config = dict(
    n_kv_head=4,
    optimizer='muon',
    steps=5094,
)
MLP neurons of a small language model. Each row is named by its layer, matrix (up: input weights) and neuron, and shows model dimensions 0-127. Each number is 500 + 50 x the weight over its row's rms, rounded and kept within 0 to 999. Numbers have three digits each.
Before each neuron's rows is what it responds to, as a language model described it from the Wikipedia text at the highest values.

Description: Table cell numbers
L9.up205:510556529645415534522481545581511506472560501487513496474449460511474536468415576521546490409481506400447584499423478500595483508535342469374504452476429443385545562557549456539509481443495553404464475517430529568521591483502491518494478469540529491504528578523513551531451422484495527563490482517535546462538467499478540545394554437413514453597477487481447612503548464628490432596447

Description: Verb stems before suffixes
L18.up275:481477498631531500464502508476509484478508540571384490474543498493500492506424409467450491495512526442575518493468511430519477570520508481504486440549523506525525542537531552530579466557461618463615450473416476453485534574559571484492505526451480450580576477467463468415526501511472453580626567513527397418435526383456523527497493530530538430605530508540542385493471431483485512460503

Description: Mid-word fragments and parentheses
L9.up369:467538483519544470545442406516500463500504497428508549467467461522503535509518415442499549541482398500526503480486470382448530510456538511523486446438521457566486521528563480572471478489445558504442445517473466520467507587489528455478508575487621531490483487487545537446464567478463416518491359428602457445543481508558539498466447451487572547512451599603553524506482466527592534479548

Description: Two-digit numerals 10–18
L3.up891:498421553414477476505449429615413513614513531560549464498465467557486522476466512522519436463551363498511533419517555552423514537464371411465480443512489455536620490528465524456602561498496444483483423492564547526477455584492417413560485593508485549480501476503477512409509387538525489499461477615467551419528524556532477487501523598475523439492486424500450510481532520452539487435491

Description: Verb stems before -ed
L9.up483:503520610469614475590492473463444561511493547509493562422481497497504501501565468542341449457527475426561489553475517487422533527528480486475499407533466438553511571492497474488510529423449511470506512478487494492512430453531607461435530438382549496497554343470514500490505483423483589500543560557512450505510427405486580377547437472490453504525535584486590577530495518549543536495511

Description: Opening parenthesis
L3.up629:464504475506589527389472463480541551448552532584440545410418541466442546437599500509545447480374582570653507525467522486441533493455530466533464486458526463507506482517460561433555570473598550507537549421518519433488495446534475474523415550421564589501529394454551489443378530557496462527431485515424536540459507527474608511322465449376486427519437510465510518454483493549483494527450

Description: Table cell values
L18.up839:441491390617504475485496418526521554546616515487509499489514492542522479448473609524474488534398435408513414523493607541475430508404506503434510578454491476585550477595523511531535500510489444551511537509579463627500544477434436451533418545499512563516567475639405483530560462506549431498446565517463572526554506469502481512426484507624494410434478459577507420445524464455480498518524

Description: Mid-word name completions
L3.up144:490453501521511490437537486568603591495437505448568442525490464573545468589521521415521509434529518526505511470452485459490466449509468499474597515478505536460545385469559451546523587571534497497540504520474528515408494485571511406483495400445458578507478528476562525431536517444593521510473526482486461519526497448526525490566413507536569441462527473525395492442457410498501488550531

Description: Proper-name endings
L3.up642:590499509420542402501544502519456602480601559442554555507519506529435483444437499500502487497618500481585609541585434517487459529429455499497426529536518512498520560534572495488584470414415506519529556414507449501359409478367550533467486538530464551510412429502483498503564472541542535564565505407521497475527569586426492482561481523508505494440499458457416519483543463482473575510551

Description: Proper-name word pieces
L9.up582:425538560563446477506552541370487536509499412488490442468386512547497473506610470485483572554507461465610452503488520482474501524492496415428570439522428523472558503540522484490472420565429503510455545455450482483497464505535491422489477449483477477562487541481527534538566579503548507536496484545546502544483453513532440558490452477432489400529473513605442412449501464521611508472520

Description: Final name fragments
L9.up821:502492511461494526434484512540493499543575512476445505545495470524485423455459507444478542453446563506507427501537454495507407544442525506449536563438476523413472465483419538434487600448485515528511490473491598458457533461505584457483518526616533530447456517500477458570546448411518497450495542631523484461503515423471474461473554372411553449544588500542514475548369449484449471489420

Description: Comparative "than", passive "used", L-name pieces
L3.up536:545506435505440510514467435466430500488368472475490542470547554463529545452528522448424488492470463586535525468472520564470615482470495499513563604428570452467510518460440469512554463570471549423465563520475524450464477556419464470499472459493536535559486512550464538442516441559496539555536461525461467491515452461446474463536521520502426558530468565474502540506500478462469500523480

Description: Location phrasing, word fragments
L18.up368:422524592554509501532509557458423459472516489488470473483470426462487587411533546524537446439487505580504420597537575563432411522499471510457487540527493431477578463441569513460497475479533503460483526525463453570508507445470535496524531584487428464477454508388519481495371507474615533504391525553477461537626483530444466525465429479468516547535551520435502471607492520549493540372404

Description: Biographical birth and place words
L3.up669:610566541504473471522538519595517492449432505457484578443566484485570489546531433604495499470441486552425513491461421498498492525476469497581464611456356455547462514569513493514472595486526543508515510344516603520475500404560468501452486541393526505482583565527404512502518502431479536641586464526445542466470454482581473513498466489518554617513554529447484469467460519609395504487484

Description: Institution name heads
L9.up872:497465506456564509428508431543402403587524562529475502645562516470477459486577473497490608449450510457468474466521514451472489569432497517506522570443420413467531440518536451502494455397424451466486492477468513620514562466480499633548449477498596534487582557410501401435537480545513459518537481461393491515550543416483564519487454480454488550431671533467492535445500563632435481442480

Description: Military word fragments
L18.up167:481534568524483511482425524607629535534553510400510505478461417477465582454470498581466531411486558472520516442499489383551582462449480552505537425515527423574544379421551474573559515448524455522603657573604600470534449552470456494506532461582572560536540542531532457467511485450510452504477461540546600490522494519458451545515548544537578505489504494483474501442478471551501537402508